config = dict(
    num_hidden_layers=16,
    num_key_value_heads=6,
    vocab_size=8192,
    norm_place='pre',
    norm_eps=1e-06,
    qk_norm=False,
    attn_scale=0.125,
    bias='none',
    parallel_block=True,
    init_std_o=0.0287,
    init_std_down=0.0,
    batch_tokens=65536,
)
MLP neurons of a small language model. Each row is named by its layer, matrix (up: input weights) and neuron, and shows model dimensions 256-383. Each number is 500 + 40 x the weight over its row's rms, rounded and kept within 0 to 999. Numbers have three digits each.
A block is one neuron, or neurons of one layer that tend to fire together. After each block is what it responds to, as a language model described it from the Wikipedia text at the highest values.

L4.up35:517459562461475497546490461477465557498448482549486487484475580609503467555490521452515497531548460570492513569498512568418496536538496438489549442504465474502424538418550492514478481540536544519441516486504490504512534491456527502538500528535479570479596510520470457487545493443563521475467584569549532469507484543569531453445517427414540453466452500449508439505477511493393482550556
L4.up135:467480527474493465501500483537489518481520474471541559447485494545482435548485550525547462533495452491482457448515544454511442490438494447531505499432563507544439515446461537478498431570542510457383510459531501528485499502506509519531463507463577523458544541506454507488499422430517432497454546494465556496548476497490533565544542504594481531513556498483463503551460569409572507512549
L4.up231:458524472477496555495500415481516514472474514463530510428508504560503505504493569468554479515480443448439531507459509442568564424468549497452437523438534457464425482484501527513545512496492518456510553440487480568490556566493550487479440510447450552504518602511575467517480410469525574493489436480477538465540575563543474502494543487531456488538518496458477427583494495512524542535477
L4.up269:538514506503492503625492523498504492529541435521536478439482528519487467481478545502567472593511490487508523531417568467559452530422485419494451499448493474506374463467522520514512438536490498471519553538532513495545478472497534463516586492411508478464504562504473441508494472444505534510403493502523568505466491565517533541548530496505427470495518464422515409516551525432551525487511
L4.up377:466520514471467560532568465536537526477494496494507573520508474461514466517473497433414494586544503531499445547462511534504531460535485465561534529478515431542469433367501555462547441501536599512573517465456520499508479532566538526507561489507510506531519557515432504459525436578552520509420508521446489458558484543501500558413548455488524478507515516469455501486480530491460499628466
L4.up922:485562572492501508535557491514479473538507505476528490500484535555605426498534502439507504501549547522527459470493556444518509581474515448513517515420495489510489539491520484493456496561499525493427531490566474482494512622488518460506534486443476524505521528463472483514440442492533527468503537497509539559563435473556494497501501465554454553512561551484497471516467487485409483507510
L4.up1113:479461487510541493498606499541452558520480514488457544482479537557494469557466499517496474560510492542518490450489470439568452456407465520532452479483477515525490553459505522476497490488473589508453548548486454603510490516482552473529582554512516517528501585499490529521434545494487504482486503437509519444583531553522556532480493477516485529446522536538467505588447561389485464514483
L4.up1472:426525465448505492516521492494496502462502514548506546491481499512499496457512481507564481528501493453491486452460518517496484494534520425482440519481437561478450460457409512490533472426483539456507453571439466548499667524558526510523493475512446538478475510513530579522527564450485598392509495521478598478509481535470522611571521515481515488475462518495468537515560471516457455533574
Description: Arabic al- hyphen

L9.up949:461448479451564493485546460488477474488502448424522523514478568403503479454477518539496527512542456522487519495499494514532577568470412418467527489501609484539488426532426388418487491527499408591544492427481507566499532498556500457529491478538479433475496508528503455569487541494534535527554581514508522512483436437511482567433504497522466562524473435515501506522520520564483444535546
L9.up1303:429447520484578482553504481515520517474481482497536524523488460456520435476546563486437506522499476500536486547524491501478521548497491401536522483503497453570473497485459514524462483506551452532477523479566462554523508507486499451550478521536509506529466480515502489443518459589510523563593524439470486471506474491429478474423511547557453483524457500492464471613496535542483464475429
Description: Mid-name foreign pieces

L6.up261:451489430526534511531509463503454495480529513490468499493560481501524483508526495491562518481550477494448497503391479400498442589468474421574487483509498500432491500516455523487623469462408521524516472502394483551418520526527492514559582576521494560469437579526572494544473509477485562453514520507537534557517457541531503577521551478535426461574492535433424451574515504483456517545466
L6.up734:423442503509502499525492483455484451528501557532547501510568538487503495444516476495603498492466498481516478529527509501529458485413426513547512412475585496457464519478468418523545600451502481525542462528443525527454564488462520641529517476463442580484479486592524459471405501517557521594488525466532565449561519502444497445448558437537466469472468541434458500538545514498444483484555
L6.up1293:552510473534496527514596497566472512496562500478429552463435473464572486495527452464504476508525518517503551535513529400507539465499474512494435447511527580453508467550454478501547489517479531625445488403465466538469532472450495494472508544515535509434523529528531538562429542502577558486453498454519536574617517491451553458540563497431490483517497545423481454453466475413434507524450
L6.up1387:454522496476557542500465458559517480514514545485456521457537555404509496472550485551479519521435547530440484429498493523586547435523488528447480458532481486457432492439467496510506502452450578474468563468443458536525533516494536544472543531464474550563469532556505506494416522383543554538488498482514508534493548517546541479503494435515458476523552448448445448493499499445513516544488
Description: Second piece after initial letter

L4.up306:491492553469525534529529460526494530471572470532455491493551485490460497519563501535526507543478512506564453532516462545547456555441490524514439537467506448561464503510403446465521449517446583473440536453466512559506513470518485553628502522458585498523471519544496440549488498474519545482409571536542519467507594463462474483463526499589473551541503546479440459501497536460533548480541
L4.up352:454572495484576497534511441548378483449529498558454562396482562527487522505537512524485492540461564501452539496535484436527499520518532483475454502558518543470452518484504514585416537510476544507471521467502488547417493538526491577494535489485512536516434542520508488457530527584529570455438547546525534570541506479507459534503540441489518509465487515511497546537522537558489489536467
L4.up664:432443521448572487511538444536521602543532490443470590527552551538477581447515561515501483470431501525500485507534543460541493499495495495534489499484529536487445544513485522453479480454481529546437529549473491550452510487480506429516505513538538521525537519483506561501480473478469521508512496481465473529471521559476540468438526438410483480425442554499488506496439503508480455550468
L4.up669:450484498472487501526472478538423462482501404473541486463508546432522522482536478544499494494639548469431444499487531512506643527511451488467462501497524507505538525514486471504469473506470563521551577484519468544509549510500479526569491547529535505479488597473585534555454477506527539525476462507505524481545515516520447509463496501530513553484529503510470475549525515496407481465521
L4.up941:457543522528549491507496527488565506500544462522504512494464469607529449512539534493580506423460542461508438482495545450597529522461501479526485485512528512525525515420498518450475451562437611551462555437443498401514512486499521484531549520518483596501500570509492405496421471562554596512545481499528574550475539471571523542499484493517486514448517548470408553480510521512361469558426
L4.up1121:440496454445514542495450471559529540461531570443496477508496508434522493488520506478598420507507501559544506519557497477534472521423502527523442554534515528520528534497541464525538466506470494509449484465448480506458573575516490584501462527570505499590520512501508476510528506507472496442492502532433536456502476483530491506516577456505495564539507562460517508519481477419453491490484
L4.up1414:493472520495518515554534403576534486518525460471539616438563564504553494494484581512469452540545551495504414501502477514546528444475423486444486481466531488450435446440508514492469472530502634515486462485478582540548498495498457566559546458499500521473457547520435452481447470496503518470471557527469580492585524509478546527495492425565433496492478438514435491483475538421460505535466
L4.up1456:458522480486501509544484412525461554537494482595492525484516561514478445487493509484546492462532461514516442522431511501514491481508528489501529426417509472498481496484536522522519556476469555535459505507516552429533577520476546530432578430502471529463406489540446455491353532499524501519469462497553557512564531455577470481503565457523447482567490564449534519507537509490515555559406
Description: Name initials and fragments

L4.up157:457506555442535510512472494546503548468530548486438526459482527448539570482515540493594538503402501551504472563492458470583486526489589517436456492505557479561479493490531523525440422476489552444493493564490514508509477519529554462496508526487483477559478493555466484497478502575471536489482452603519574475521536488513477417508558445468480483524485544480476492455543536532587530560489
L4.up228:538484585555486524458533519506493468498488454486426542490509548467534480435485569529482474502468495488592472533482474475518508446502547492474494490484536548608483407470485486462378500509497483538505474534571544506459556584469513443416512572490455495479467492422527506455518494521547539426533480598493535481475441536508595481508516474502429537512500472496507538460482508458531454565522
L4.up247:450456493482541509556483413530444530420523525485459572499550522507460535486527584538508442494467497515415451532508485465525537511527522546497508399542541530488433458524494440517521493472499508523433463457460424561486554524469539445457496555507494505513534521450472473531437493451533544491541532558415563538503480452476480484501524471481543524495443560461391510524504531490455476523543
L4.up564:525471569455451457499542521517523542462503551533439524582551542536493472513529528506448434526474488442488428479525491493534551593540521513517527467481413588559439463478462501428555510551514550483469534570450432493444486506504488493478531507453445544496460443522504470503506475470610487484535581529519494507497493449499502518486497514472448503491486484510471572511474485572484432536536
L4.up637:498508557400503538570509543491515530447496513518549524472505503523508477438463513491516479490476500524512472543516535429458455619483509491543531456529381520570455515450493539429461517487484430483486523498559459575516397481480534413547506531540513481486454512544557470481466506522521527441589519450507575413508417519487509550497531550531464485552473519461478536534500485475458509518460
L4.up774:507511526490452453503479547491447532540524529562514493465516546493500424478479521541480490434528517469478429528515536529542473526539535417537489479507502461485480529497475551499447476564501542500424465519531448517555474512494517475507499502562471553527456477515543484542504449494528502489469618506470563474508498491498432519538539501510444461541542551460508566470479525519461516495540
L4.up1079:514540452551579534537489513484540615556486461481543527546539474458526475461492536514531480511440475494506473531493504607533481472553570554496518477481501520524467514456491554500473466563449522481444548508523413510488507523454517492484483533415472502526413460428545533535555439479515542413538508439506545468467506501508446539553535539468371549537499470474438506465495474499538535472480
L4.up1186:413495531457512536457510523452465522408524498482475494496469512521487488535469473447490467508560430479503489472574543470478545494490492461537476485421481533458483513446461565560526468553422565514397526508440457536440485615514515505474455479471538589496440444531539526452415498474440453468516510508518559484436516547459495552474537409510543464508511531555542459490553515496542472564490
Description: Mid-word fragments in names

L6.up153:410517552451472489497569447540500509463522518498447487474463526516510542459574460491539461544481552505469495482445621435500551500461492509454493482543512482513442534478474524479472449478450572470480562441478439535561551553476503496493552565513540544540488491491577544473547516463502571372480472516518530483512512480512579524463561480482443477515524440475456507500497527528541468549471
L6.up639:495488481574502534487471456476494515516551492446528475509545544498518515469500480472520441585475539424457562542431462457477499438532437532502476414522453556442447504476497463449457465501493469437559564473483481498464618527501515513474575527507477539402466542519493534548473541565558535474488511503455546499464456486543501536503527515539475475482511577395532441496449462447471472585496
L6.up809:551469540467484519612530440562481455530476524533439534513509519463514473511559583500518469478550453520487471488461493472502486515527469456515487519543490601504547509539433509484434496533418445532527473562561484523452392437537500464513548560559494473514492480546474454511581495466441589525516532535486524429552456482531479463524478438490516541416467476499460520510508545441524510566485
L6.up1236:449453521466531498535602508520423499528558488514472493513578541564538487475540541471581534496428451567459423496490515472540463491430499513450458469521507545505408476469453462525502506498426483488456555445520453516450500486460472474504524518480523504500426514532447513529541550561539559452485453483495620433535511520544579535512549486525507502505492506404465515504491523468546474581490
Description: Inside-abbreviation continuation